config = dict(
    n_layer=11,
    d_model=256,
    n_head=2,
    n_kv_head=2,
    head_dim=128,
    d_mlp=768,
    vocab_size=8192,
    activation='swiglu',
    norm='rmsnorm',
    norm_place='pre',
    norm_eps=1e-06,
    positions='rope',
    rope_base=18200.0,
    rope_fraction=1.0,
    qk_norm=False,
    attn_scale=0.0884,
    bias='none',
    tie_embeddings=False,
    parallel_block=False,
    init='normal',
    init_std_qkv=0.022,
    init_std_o=0.0,
    init_std_up=0.022,
    init_std_down=0.0,
    optimizer='muon_variant',
    lr=0.00525,
    lr_mult_qkv=0.5,
    lr_mult_down=3.0,
    beta1=0.95,
    lr_head=0.00462,
    grad_clip=0.5,
    warmup_steps=200,
    schedule='wsd',
    decay_fraction=0.892,
    decay_shape='linear',
    final_lr_fraction=0.1,
    batch_tokens=[16384, 32768, 49152],
    seq_len=512,
    doc_mask=True,
    train_tokens=214000000,
    steps=7028,
    dataset='wikipedia_en',
)
MLP neurons of a small language model. Each row is named by its layer, matrix (down: output weights) and neuron, and shows model dimensions 80-175. Each number is 50 + 15 x the weight over its row's rms, rounded and kept within 0 to 99. A neuron's up and down rows have the sign that makes its largest values positive.
After each neuron's rows, "fires before" lists the tokens most often just after its 100 highest values on Wikipedia text that the model never trained on.

L3.down335:23 65 74 38 54 20 51 28 42 41 29 62 40 55 34 41 61 60 41 50 38 57 44 86 26 56 66 28 56 54 75 54 40 54 73 51 44 56 45 51 61 40 49 37 61 45 46 74 60 39 20 26 42 60 64 64 19 40 39 36 53 31 51 48 67 58 65 71 49 09 40 50 61 48 37 67 42 45 68 67 53 32 54 40 38 35 59 13 74 56 48 65 59 31 81 53
fires before: "==", "The", "===", "In"

L6.down328:47 42 71 54 54 17 43 62 36 50 68 70 69 37 61 18 65 52 31 49 80 58 69 71 28 59 65 38 30 64 61 45 56 35 63 49 67 59 67 37 30 49 67 68 06 19 42 76 65 57 23 29 65 82 61 46 37 37 76 39 36 39 51 26 33 33 50 46 42 71 53 59 49 26 65 75 52 41 36 26 34 60 56 53 49 73 54 28 63 42 46 61 45 56 45 79
fires before: "s"

L6.down160:45 53 20 52 54 41 66 63 50 46 45 37 22 48 29 52 34 37 32 53 39 66 62 20 77 55 69 44 63 58 73 35 57 72 31 40 59 52 59 67 30 46 33 56 70 39 76 48 50 49 69 54 61 62 42 49 47 59 35 60 55 43 50 58 76 55 39 47 61 33 37 72 48 41 46 77 59 49 29 70 34 43 39 86 52 82 32 47 58 41 50 56 45 49 62 52
fires before: " ", " the", " their", " Al"

L3.down704:19 69 08 59 31 45 20 56 54 71 40 18 56 65 38 51 52 53 39 68 50 67 74 32 33 58 53 70 39 51 35 63 40 63 46 53 78 57 46 60 67 45 15 27 59 44 37 39 75 90 44 61 55 36 52 40 71 53 68 45 47 33 64 47 48 34 40 58 75 50 45 48 25 81 65 30 68 66 61 62 57 46 56 61 47 69 39 51 33 42 77 37 71 59 42 43
fires before: "\n", " ", "---|---|---|---|", " No", " Party", " Pos"

L6.down180:51 50 13 56 58 59 45 63 65 48 38 50 66 55 42 11 39 27 43 55 38 58 59 78 72 60 35 26 30 27 49 34 68 49 28 53 61 38 35 52 37 74 64 56 48 30 53 77 68 34 60 31 65 39 27 40 72 51 82 57 58 00 28 63 39 44 68 24 56 49 36 46 50 67 56 31 33 61 55 46 37 38 63 50 26 40 59 71 43 58 53 41 63 52 51 50
fires before: " |", "|", "4", " round", "0"

L3.down568:44 53 53 62 50 63 42 35 49 49 29 48 45 73 70 39 80 58 78 74 38 56 50 59 54 43 62 54 52 37 60 67 71 66 56 55 59 68 26 44 61 48 64 50 83 49 63 54 50 48 46 37 26 46 51 39 47 37 43 70 14 49 13 51 85 22 53 52 66 60 29 40 54 46 59 44 65 42 42 63 29 22 52 61 48 71 35 49 49 52 46 53 76 35 43 68
fires before: "-", "\n", " ", "|"

L5.down141:36 72 49 69 40 36 45 69 52 41 44 57 65 67 38 34 59 73 51 56 56 32 48 51 48 48 70 54 79 41 57 37 65 36 57 34 57 63 43 27 33 40 63 55 52 40 33 55 41 76 72 45 60 55 44 78 48 38 26 35 50 40 28 15 39 49 31 50 41 60 25 58 43 53 63 30 44 23 67 45 47 08 53 57 56 64 80 99 39 53 43 25 42 52 28 48
fires before: "\n"

L4.down37:55 66 81 45 44 38 36 67 48 63 86 70 16 26 43 58 90 52 53 58 35 57 62 76 34 39 42 50 27 45 35 56 69 44 81 38 33 33 39 49 65 25 59 35 33 46 40 59 44 49 35 33 74 66 47 26 58 41 48 61 71 31 48 66 48 65 50 50 44 17 64 27 34 58 52 73 30 38 60 50 52 41 43 40 30 36 43 46 29 20 35 32 75 26 25 70
fires before: " |", " ", ":", " of", "s", "age"

L5.down460:34 35 42 42 56 74 44 30 43 61 59 43 65 61 93 30 26 57 57 49 65 59 72 40 53 53 42 45 19 37 28 87 72 68 60 40 57 59 38 49 40 37 46 34 62 46 66 29 58 53 34 65 42 59 65 41 51 47 63 49 46 45 64 64 53 47 69 41 40 55 54 47 24 33 45 34 71 84 49 71 65 57 30 71 21 36 72 50 64 47 26 49 47 72 60 43
fires before: " |", ":", " zone", " "

L6.down171:65 44 54 35 47 49 64 57 59 32 41 57 48 66 43 55 47 31 58 46 46 48 43 61 60 68 29 59 30 62 73 36 37 66 44 54 33 69 39 87 35 64 55 80 47 80 50 42 52 41 53 26 42 64 61 45 52 45 63 62 48 25 60 55 55 48 72 45 24 00 61 34 54 73 53 34 37 13 51 71 37 36 56 63 19 68 10 59 53 40 78 55 33 29 52 51
fires before: "\n", "-", "The"

L6.down408:28 77 81 40 52 27 45 51 40 78 41 61 34 63 57 51 72 51 36 55 52 50 45 38 34 35 46 44 66 82 41 42 49 55 62 26 33 55 46 52 45 33 58 39 41 35 47 51 60 55 31 14 59 52 80 52 38 54 69 68 39 55 35 63 74 59 65 57 75 54 73 57 56 46 39 73 52 26 61 22 36 42 49 60 44 87 37 76 28 71 41 61 48 57 76 67
fires before: "==", "===", "The", "In", "-"

L5.down706:50 52 59 52 26 16 31 38 34 73 60 67 44 82 69 67 78 48 33 58 58 26 70 83 67 17 45 45 51 50 34 60 29 40 39 59 60 77 37 27 29 54 49 46 64 52 42 49 43 66 52 58 57 54 40 29 58 31 65 54 70 20 59 75 46 64 62 79 80 75 45 56 54 39 53 40 46 49 77 58 38 71 68 29 52 29 30 62 54 29 51 61 48 54 60 53
fires before: " |", " ", " \"", "ish"

L6.down239:27 55 38 73 53 63 85 61 49 64 84 49 60 54 49 38 43 34 63 79 48 44 58 54 56 70 41 81 37 31 19 36 47 28 55 68 45 37 57 43 43 61 34 54 33 70 64 68 57 76 61 27 47 68 67 32 37 37 50 53 48 58 42 41 55 27 27 58 72 73 55 37 74 47 64 64 36 52 62 61 60 57 34 56 46 36 69 29 53 25 44 65 52 45 46 64
fires before: "==", ",", " to", "s", " ==", " also"

L4.down194:48 46 31 88 29 35 40 49 36 39 25 58 66 68 46 44 53 41 34 68 39 54 39 49 36 30 54 29 43 42 40 34 39 36 50 45 62 29 42 39 39 63 66 47 52 73 31 83 55 83 40 74 54 44 58 47 37 44 51 54 66 43 65 55 45 53 44 66 38 51 51 67 17 61 58 94 58 43 41 58 38 88 73 58 73 71 33 38 57 30 49 76 46 77 43 76
fires before: "s", ":", "2"

L3.down570:25 44 24 27 67 57 96 50 64 41 42 47 72 50 76 37 57 63 75 79 56 58 42 32 63 94 65 44 28 76 53 32 47 91 23 52 72 37 56 46 38 40 72 54 63 55 57 54 43 59 45 54 59 60 74 71 64 54 49 65 42 50 65 40 24 72 40 48 50 63 46 42 51 57 64 47 41 61 14 35 35 57 47 71 58 62 66 76 57 57 39 70 61 51 49 52
fires before: " as", " for", " year", " day", " "

L6.down285:57 49 60 69 52 48 39 62 55 48 31 41 24 73 65 42 51 61 50 51 51 39 69 38 51 60 67 76 37 49 37 45 50 55 37 85 63 59 38 27 35 42 53 35 29 40 43 45 58 43 57 41 44 70 64 45 53 50 75 56 48 28 39 19 44 45 74 40 35 00 51 24 46 65 36 57 53 31 39 39 52 47 67 59 52 55 54 60 46 45 58 63 48 33 24 54
fires before: " ", "-", "\n"

L5.down263:54 56 86 24 61 59 50 57 56 66 29 29 19 31 63 55 30 36 14 48 44 63 87 33 27 36 47 17 41 47 43 33 62 36 42 74 55 54 52 40 54 27 62 48 51 33 66 45 68 55 59 45 62 33 53 42 52 26 49 33 42 36 48 41 71 42 44 27 45 25 38 38 30 60 58 56 81 45 57 52 61 52 58 27 45 52 44 00 33 37 50 55 44 68 51 31
fires before: " ", " |", " /", " the", "\n"

L4.down6:52 25 67 46 63 44 44 72 55 49 33 41 48 64 71 46 64 50 55 37 59 61 48 59 43 49 51 43 74 54 67 61 73 68 54 69 66 61 69 80 42 32 57 44 53 29 70 75 24 59 29 23 67 46 38 59 60 53 47 73 46 51 49 42 66 55 25 49 32 49 34 64 43 26 22 33 46 60 43 50 61 50 21 61 43 38 29 98 36 56 53 33 23 45 57 63
fires before: "0", "1", "2", "7", "8", "5"

L4.down418:45 48 47 38 51 50 69 66 33 41 63 38 63 82 54 60 44 62 53 58 61 55 69 56 61 33 58 20 57 70 46 27 30 54 62 52 35 58 70 35 66 75 36 56 27 30 68 50 79 55 46 72 39 63 51 64 61 64 55 62 50 27 63 51 61 42 81 56 55 53 38 49 46 57 51 68 37 57 75 61 21 50 56 14 56 69 44 32 66 45 73 41 40 45 49 93
fires before: " ", " Total"

L5.down308:42 62 78 40 43 27 46 73 33 45 56 44 33 36 41 15 63 23 36 51 64 49 61 70 80 57 39 65 40 46 40 37 62 62 31 33 68 32 61 51 51 64 61 80 55 39 50 79 41 47 10 27 51 53 52 64 43 55 56 75 36 53 40 69 66 56 48 51 67 73 69 75 38 56 74 65 73 66 29 52 59 43 66 43 60 74 51 68 51 71 54 60 60 75 37 50
fires before: "s"

L5.down512:37 38 36 52 52 26 52 28 33 47 51 64 69 79 43 43 62 58 50 48 59 59 55 46 62 36 65 44 76 31 48 59 68 38 54 48 58 56 47 37 45 58 85 63 50 66 56 65 43 43 31 30 20 77 30 60 38 47 37 35 42 40 60 57 55 47 80 69 36 25 56 33 50 59 64 40 60 67 49 28 46 71 64 71 45 49 34 11 46 55 37 45 77 88 48 65
fires before: " of", " by", "ed", "ing", " in", " with"

L3.down734:21 76 32 44 41 48 40 53 53 76 32 45 74 49 57 61 65 41 71 54 37 64 95 36 34 57 20 32 26 36 51 61 39 76 39 41 53 29 36 48 47 50 48 37 56 54 95 15 34 56 42 73 50 45 39 64 39 54 62 66 31 50 47 25 28 31 41 65 79 67 49 23 56 51 38 47 78 65 52 35 41 60 55 62 45 51 37 43 43 39 33 40 66 59 64 44
fires before: " ", "\n"

L6.down384:62 64 75 83 44 55 63 56 73 36 51 66 55 52 76 84 64 59 44 51 60 50 16 38 53 40 33 62 19 41 58 35 47 52 40 59 58 59 55 25 56 26 62 52 44 54 53 54 26 50 66 40 42 48 77 44 32 33 53 64 63 37 63 54 57 50 44 68 44 79 25 21 52 51 33 24 69 77 62 33 33 84 33 47 35 68 56 51 22 47 35 54 28 55 50 36
fires before: "|", " |", "4", "\n"

L4.down623:42 48 51 41 41 76 46 56 73 62 24 44 46 33 55 47 33 45 42 41 63 61 30 44 49 51 41 29 43 48 42 67 40 68 45 45 55 35 73 56 48 52 44 50 55 37 65 49 76 68 27 87 56 64 44 55 47 64 35 62 38 54 49 48 63 58 36 68 34 38 48 70 51 58 88 80 62 44 39 54 31 64 55 67 60 62 25 54 39 48 54 21 49 45 74 62
fires before: " ", " to", " file"

L4.down578:51 49 47 37 39 56 88 09 63 48 74 53 73 49 71 47 79 45 43 33 47 44 53 49 54 16 64 73 44 61 38 50 64 40 65 60 38 68 40 70 65 64 37 69 44 37 49 01 41 57 40 58 54 45 43 23 69 41 65 43 48 45 43 37 37 60 46 34 39 24 48 55 87 53 48 51 89 41 50 55 48 72 53 60 44 44 61 40 42 37 59 66 48 28 47 48
fires before: " ", "1", "2", "3"

L3.down254:71 03 57 44 51 38 58 38 47 44 36 68 51 56 39 61 51 44 36 44 43 67 64 64 65 47 44 36 57 44 21 40 72 28 66 58 70 63 39 43 31 47 56 60 67 43 44 68 54 57 66 44 63 49 35 58 26 65 62 42 47 66 44 85 55 25 67 58 53 20 71 30 54 43 33 65 64 55 57 56 69 74 45 75 66 55 29 22 33 36 42 66 60 33 81 16
fires before: "|", " the", " /", "0", "=", "==="

L5.down474:64 73 90 67 38 43 37 51 56 56 48 42 69 55 33 63 43 51 25 45 54 72 54 49 34 55 50 74 57 68 41 49 63 52 34 83 39 46 38 18 49 57 60 90 73 40 49 54 35 42 34 52 74 41 54 48 20 77 38 55 51 70 30 55 32 46 47 33 61 56 71 30 50 47 51 59 50 55 35 54 31 52 57 39 39 59 68 34 63 62 49 76 35 54 49 53
fires before: "s", "d", "ed", "ly", " |", " with"

L3.down703:60 56 45 38 39 45 51 50 62 58 60 55 63 27 66 43 32 19 46 52 59 50 29 50 36 55 38 60 57 43 42 60 84 69 36 54 50 53 43 62 79 57 31 60 45 46 62 15 54 32 64 74 10 55 51 53 25 63 52 81 35 26 51 46 60 43 44 71 67 07 64 48 53 68 72 70 44 52 25 20 53 76 58 60 38 22 33 26 78 64 62 59 45 35 64 55
fires before: " (", " "

L5.down266:54 56 33 37 64 58 34 39 45 05 18 38 40 54 34 48 69 54 79 59 68 52 44 51 58 54 54 80 70 59 47 52 52 50 46 43 78 57 61 36 26 57 74 56 67 58 34 35 26 51 77 53 49 42 54 70 46 55 39 69 48 57 20 51 50 49 51 60 73 75 59 69 39 71 64 40 66 63 83 68 50 29 29 59 49 71 43 65 50 60 46 41 32 40 14 52
fires before: "==", " ==", "\n", " ==="

L3.down405:74 18 48 42 20 38 67 61 41 44 59 33 72 43 54 37 41 54 34 37 46 08 45 35 63 61 40 34 59 40 54 27 59 32 51 41 38 34 79 43 45 62 52 34 51 41 56 60 49 51 40 70 59 41 04 49 41 45 40 55 41 25 53 52 55 38 46 47 51 91 42 42 60 51 50 73 53 48 54 47 50 26 60 50 63 47 75 55 49 39 59 53 69 45 51 26
fires before: "0", " |", ".", "%", "×"

L6.down711:53 55 62 50 39 27 37 57 46 63 34 36 57 69 30 55 57 45 46 56 75 77 49 58 44 49 60 53 21 40 53 18 48 64 65 49 48 64 74 42 56 35 62 37 62 58 43 64 47 60 66 27 46 57 65 48 32 40 55 86 51 35 46 53 28 53 42 63 38 41 39 37 47 75 28 31 55 33 56 53 50 42 33 70 71 19 21 47 39 22 18 69 25 67 50 57
fires before: "0", "1", "2", "9", "ia", "ian"

L5.down128:39 23 57 38 47 41 43 57 50 44 54 53 57 29 72 38 39 57 65 62 48 55 64 46 58 73 41 68 49 43 15 38 49 67 33 48 32 69 50 42 26 48 49 53 59 53 48 56 42 31 40 48 28 33 29 51 49 30 41 34 37 59 60 77 51 58 74 46 62 66 63 35 39 43 51 74 54 57 64 61 36 38 48 74 63 66 25 41 50 25 32 56 70 27 21 47
fires before: " ", "rum", " |", "."

L4.down745:36 52 49 53 63 49 69 47 44 70 36 32 77 35 38 38 58 51 24 73 53 70 45 57 71 40 96 76 47 42 15 34 58 47 46 68 50 56 40 26 34 37 77 43 75 39 50 63 61 56 31 37 58 50 67 41 60 46 71 43 22 37 38 76 62 58 62 74 60 73 64 53 60 45 47 21 37 56 50 65 62 48 61 12 72 24 36 56 49 59 60 40 61 48 50 32
fires before: "ed", "s", "ing", " of"

L5.down274:55 27 38 42 37 48 52 59 44 31 56 44 53 52 53 17 42 61 59 45 76 56 72 60 66 30 54 37 49 48 37 42 46 57 22 73 64 60 67 35 44 45 51 68 17 33 41 47 38 55 40 54 76 17 60 68 30 46 61 69 58 70 57 50 43 35 60 48 60 70 68 60 43 45 63 65 60 57 42 79 72 43 59 46 60 38 39 71 62 66 56 54 25 40 46 46
fires before: " ", " ("

L5.down535:30 58 70 50 34 71 68 50 15 50 49 25 40 73 76 67 63 29 54 41 47 61 63 42 40 60 53 55 38 38 40 37 45 58 26 46 54 74 49 52 74 47 56 60 88 74 41 39 46 35 35 38 53 52 55 47 62 38 27 28 49 16 54 60 57 62 68 54 61 73 36 50 63 52 31 50 54 51 38 46 38 53 59 55 30 60 27 66 24 49 60 53 52 58 44 55
fires before: "1", "0", "2"

L4.down683:47 57 62 35 46 80 41 59 37 55 43 60 22 25 52 48 69 36 57 60 66 53 43 54 33 38 35 58 50 19 34 68 68 50 40 29 52 20 07 57 31 55 54 67 28 34 54 51 58 31 43 55 59 35 73 47 49 27 32 46 79 16 64 66 54 54 60 35 42 58 50 75 48 63 38 52 38 41 64 67 42 32 41 35 49 29 29 84 62 50 57 59 61 30 35 49
fires before: ":", "("

L3.down68:48 64 83 50 24 35 39 68 40 69 54 44 39 62 16 73 62 63 68 51 68 56 61 37 48 44 40 61 61 65 38 41 47 53 83 40 27 62 52 52 50 36 68 57 67 69 31 34 64 62 41 10 60 46 58 52 70 35 60 68 31 28 55 38 51 41 48 35 39 55 35 53 71 62 43 62 49 23 52 47 55 47 39 50 58 45 37 44 49 58 65 42 32 17 38 48
fires before: "\n", "==", "The"

L3.down378:75 47 21 71 51 37 56 43 64 27 56 52 60 47 49 62 62 63 45 56 79 63 49 27 34 59 43 80 86 25 54 57 66 61 64 44 38 73 29 63 36 47 51 33 69 51 45 54 33 36 19 14 62 63 77 47 70 59 68 44 36 37 35 23 48 26 24 57 31 57 54 43 28 53 35 54 57 47 32 17 55 49 10 85 57 78 32 92 31 54 60 63 41 41 40 52
fires before: "-", "\n"

L5.down383:61 51 63 66 51 32 67 56 42 43 65 54 61 69 39 39 69 49 42 74 20 49 41 59 55 42 35 54 44 27 43 35 40 53 78 70 61 57 61 39 35 44 56 70 66 26 78 32 66 72 53 46 50 55 42 43 35 58 80 50 72 45 63 40 43 74 47 55 71 31 47 53 69 62 42 38 52 48 23 65 45 78 37 25 33 77 65 56 61 50 38 75 38 45 35 42
fires before: "s", "|", "m", " ", "0", " |"

L5.down659:78 45 40 70 50 44 58 54 53 49 55 43 79 47 40 61 40 42 56 45 67 37 22 61 62 47 72 14 47 23 68 38 15 57 53 53 47 43 63 54 93 65 57 49 55 62 45 44 42 79 52 43 55 54 45 31 89 79 30 54 64 46 52 42 56 56 57 44 63 55 56 26 29 76 72 46 74 58 34 70 44 52 46 49 50 58 36 79 40 43 34 90 36 52 43 58
fires before: "0", "9", "7", "5", "2"

L5.down349:53 51 58 67 58 49 30 60 62 64 51 36 48 21 54 64 69 33 37 17 29 51 44 56 51 59 56 48 50 53 46 42 38 56 44 36 61 48 22 69 71 58 51 57 34 49 37 69 46 37 59 46 72 17 89 56 51 57 74 66 35 62 24 75 37 80 58 51 64 52 61 68 44 62 72 54 43 53 35 49 36 33 43 57 43 65 21 66 59 37 54 69 53 39 54 49
fires before: "s", "ion"

L6.down623:84 73 47 51 58 56 52 66 27 33 53 15 63 72 29 68 60 71 33 23 61 28 38 87 63 40 37 29 20 19 28 54 46 50 44 52 43 48 71 59 40 48 53 44 08 18 39 73 47 48 24 73 51 65 35 58 67 68 47 67 53 51 60 52 57 37 35 75 23 34 50 33 46 63 56 52 57 39 46 67 36 81 54 50 39 54 35 81 36 63 55 50 71 57 48 58
fires before: "2", "1", " p", "3", "5", " "

L5.down462:32 21 78 18 30 62 69 50 18 93 40 33 62 41 65 39 45 61 40 51 49 47 39 62 48 57 21 68 46 39 48 65 31 76 37 56 65 61 32 57 61 45 47 42 42 46 27 63 59 45 48 40 32 48 35 24 41 73 32 76 49 33 58 30 58 19 41 66 42 46 30 09 38 28 71 44 48 47 46 54 52 45 31 36 74 47 67 53 47 57 39 60 56 78 42 31
fires before: ":", " a", "=", " the", " also", " |"

L3.down413:46 39 44 43 36 49 28 50 83 40 20 60 56 34 55 40 46 47 29 52 76 49 40 53 62 34 43 30 59 44 36 61 31 41 46 61 51 71 65 31 49 44 46 32 58 27 60 32 53 73 56 39 22 57 45 42 66 48 44 83 56 33 38 42 29 33 57 44 47 37 70 47 71 50 72 61 59 48 30 39 62 49 59 66 30 43 79 07 37 61 38 69 60 40 64 40
fires before: "3", "0", "2", "8", "5", "4"

L6.down318:41 42 77 43 51 32 48 48 50 41 57 36 50 64 50 34 51 46 31 81 52 49 33 58 62 67 54 47 74 63 66 57 58 66 66 33 54 74 80 74 13 21 78 44 66 49 64 39 57 50 42 28 83 40 54 55 45 61 49 42 44 74 31 47 30 55 67 52 44 47 41 41 38 60 53 75 41 62 53 13 40 42 39 25 46 57 37 59 38 55 44 62 59 32 44 29
fires before: "\n", "=="

L5.down726:58 33 45 65 42 56 47 39 44 35 36 66 67 69 37 57 30 63 42 88 37 66 67 39 24 19 51 54 80 41 14 64 61 40 40 62 71 60 57 57 51 47 35 46 17 39 41 54 42 51 06 59 48 47 28 57 53 65 51 45 48 34 52 29 72 29 20 26 49 53 23 42 43 62 51 50 57 51 51 24 27 57 52 72 72 45 51 59 47 76 62 60 38 55 65 70
fires before: " ", "\n", " +", "s"

L4.down422:44 65 64 52 43 43 44 33 68 62 54 40 56 59 64 47 40 29 22 82 55 74 49 80 74 54 68 67 47 59 35 71 26 33 76 61 72 34 56 32 47 35 39 72 71 58 42 47 43 56 38 92 55 42 66 34 54 63 65 54 22 34 41 43 54 43 13 48 53 93 48 54 42 54 69 77 51 90 40 40 78 76 49 61 61 41 57 55 43 44 63 62 61 60 62 61
fires before: "s", "t", "ve", "m"

L3.down757:25 54 97 36 47 76 45 49 38 46 52 31 53 50 42 51 59 60 68 54 49 53 56 47 57 53 52 44 52 69 53 44 56 42 62 41 20 50 24 72 80 36 50 59 44 66 22 50 51 57 27 27 31 60 75 38 35 50 48 59 54 49 42 57 61 61 35 40 66 30 36 57 73 36 49 30 59 45 69 38 41 17 57 47 33 46 47 33 28 53 62 20 59 44 74 29
fires before: "==", "\n", "===", "In", "He", "The"

L3.down151:51 35 64 51 40 45 62 39 34 50 59 06 64 43 57 56 55 45 72 59 47 47 71 63 35 35 65 72 27 33 32 67 61 61 38 57 38 75 36 61 55 51 35 25 57 53 32 56 36 71 24 64 36 52 49 62 52 21 45 71 33 44 64 33 59 33 59 42 46 86 33 55 59 40 55 68 39 68 46 51 68 67 76 56 52 62 45 81 59 34 58 50 50 77 58 47
fires before: " |", "%", "0", "3", "1", "9"

L4.down711:26 35 42 44 48 50 62 68 56 45 57 12 43 40 64 34 55 19 66 45 38 03 69 65 57 44 52 29 47 56 42 54 42 64 71 82 82 44 68 34 15 61 73 57 32 40 78 67 60 64 29 80 67 58 49 47 53 45 52 70 65 51 62 56 40 45 52 26 57 58 46 29 75 34 67 50 56 39 54 25 64 61 72 57 80 31 51 26 63 37 62 45 59 23 59 52
fires before: " |", " ("

L3.down54:35 24 99 49 29 51 45 50 50 69 31 67 25 49 49 48 49 58 38 36 42 49 57 38 47 33 24 23 77 48 53 41 61 45 84 43 44 77 56 56 56 51 44 49 56 61 33 70 65 57 37 55 64 63 37 29 47 43 62 67 40 30 50 33 49 49 38 67 52 37 39 43 39 76 25 54 63 40 78 44 55 33 52 58 57 77 38 31 44 31 70 43 63 71 47 40
fires before: "1", "0", "2", "3", "4"

L5.down176:36 46 21 50 27 42 38 35 33 48 64 46 61 40 45 42 65 42 41 59 36 67 70 62 44 38 71 44 70 89 29 41 57 65 54 54 38 83 38 38 68 45 29 39 48 24 28 35 43 56 63 67 44 48 42 41 32 36 41 37 48 21 38 61 21 30 63 73 40 01 65 73 28 60 49 75 56 73 55 31 43 49 49 46 53 40 49 29 65 61 70 24 34 34 47 37
fires before: " "

L6.down373:42 54 59 48 63 51 75 53 43 47 34 21 67 61 13 61 67 46 47 38 33 35 76 38 36 55 30 39 44 60 63 34 40 40 35 12 53 61 67 41 40 29 77 65 40 40 23 53 51 49 47 32 41 46 18 74 41 48 54 52 50 67 55 65 56 46 61 68 67 70 50 46 60 67 30 70 75 16 49 41 26 41 49 44 51 72 33 67 03 59 40 21 52 78 22 40
fires before: "0", "9", "\n", " |", "1"

L5.down711:75 42 52 59 46 17 63 34 29 56 51 69 51 43 38 63 51 49 81 38 59 35 56 58 32 41 59 68 53 73 46 46 42 30 44 55 54 53 43 49 54 26 44 62 38 65 25 31 30 65 28 58 40 48 59 32 38 52 81 60 58 54 53 44 46 27 37 22 64 70 62 64 59 63 46 70 48 40 45 64 70 60 45 59 52 08 29 25 64 41 56 67 77 48 46 39
fires before: " ", " the"

L5.down508:72 47 49 60 53 43 58 46 68 62 46 50 70 54 39 99 63 32 42 61 40 65 73 41 29 68 72 64 58 58 40 20 72 42 65 74 45 59 50 60 50 28 52 49 56 72 64 54 51 77 56 35 37 47 38 54 69 66 50 58 65 75 70 47 36 60 28 63 29 57 66 38 61 82 46 62 56 56 64 38 33 52 67 36 49 43 44 29 56 36 56 55 66 44 56 20
fires before: " the"

L6.down583:46 61 55 35 29 56 45 57 55 44 49 65 27 48 43 78 54 73 26 34 70 48 68 75 48 32 55 47 61 44 46 46 77 49 44 27 50 38 33 56 54 49 59 64 53 27 43 52 65 54 31 49 54 20 73 46 60 57 62 60 18 57 55 24 68 45 42 48 27 59 52 29 17 58 26 39 53 62 45 56 40 59 45 99 19 54 48 24 27 33 52 51 59 38 62 56
fires before: "==", "In", "The", "===", "="

L5.down356:54 39 33 45 63 39 24 26 88 52 57 49 62 54 48 52 51 40 20 58 62 31 41 24 25 70 42 51 60 37 43 68 18 43 39 50 34 79 67 40 79 35 52 26 48 30 89 50 43 23 20 52 46 35 40 41 68 59 55 54 45 52 17 46 45 46 36 52 31 24 41 58 51 55 32 70 49 48 51 39 35 77 59 52 34 54 38 39 43 42 61 57 61 51 53 62
fires before: "1", "2", "3", "6", "5", "4"

L5.down168:33 56 38 72 70 62 57 21 47 61 65 59 70 83 41 34 73 32 48 42 56 40 41 29 30 58 54 59 28 73 26 33 42 32 78 57 45 61 70 34 53 59 73 62 29 65 35 54 73 38 66 76 58 51 49 61 60 59 62 60 36 72 24 57 49 44 29 73 52 36 50 40 59 66 66 41 58 38 49 20 41 29 67 50 48 54 33 54 61 60 31 49 62 63 41 45
fires before: " by", " and", " to", " in", "==", " the"

L4.down531:67 56 90 67 55 64 65 53 39 57 43 50 58 47 64 57 25 35 53 51 34 41 48 56 83 39 56 50 38 43 58 73 39 40 59 50 51 44 49 40 41 70 55 50 44 61 71 29 54 62 46 77 34 60 38 62 30 76 51 51 60 58 45 58 39 65 66 51 44 69 69 46 29 44 23 45 61 56 56 32 56 61 57 73 66 37 54 34 32 56 37 60 57 24 58 79
fires before: ".", ",", " |"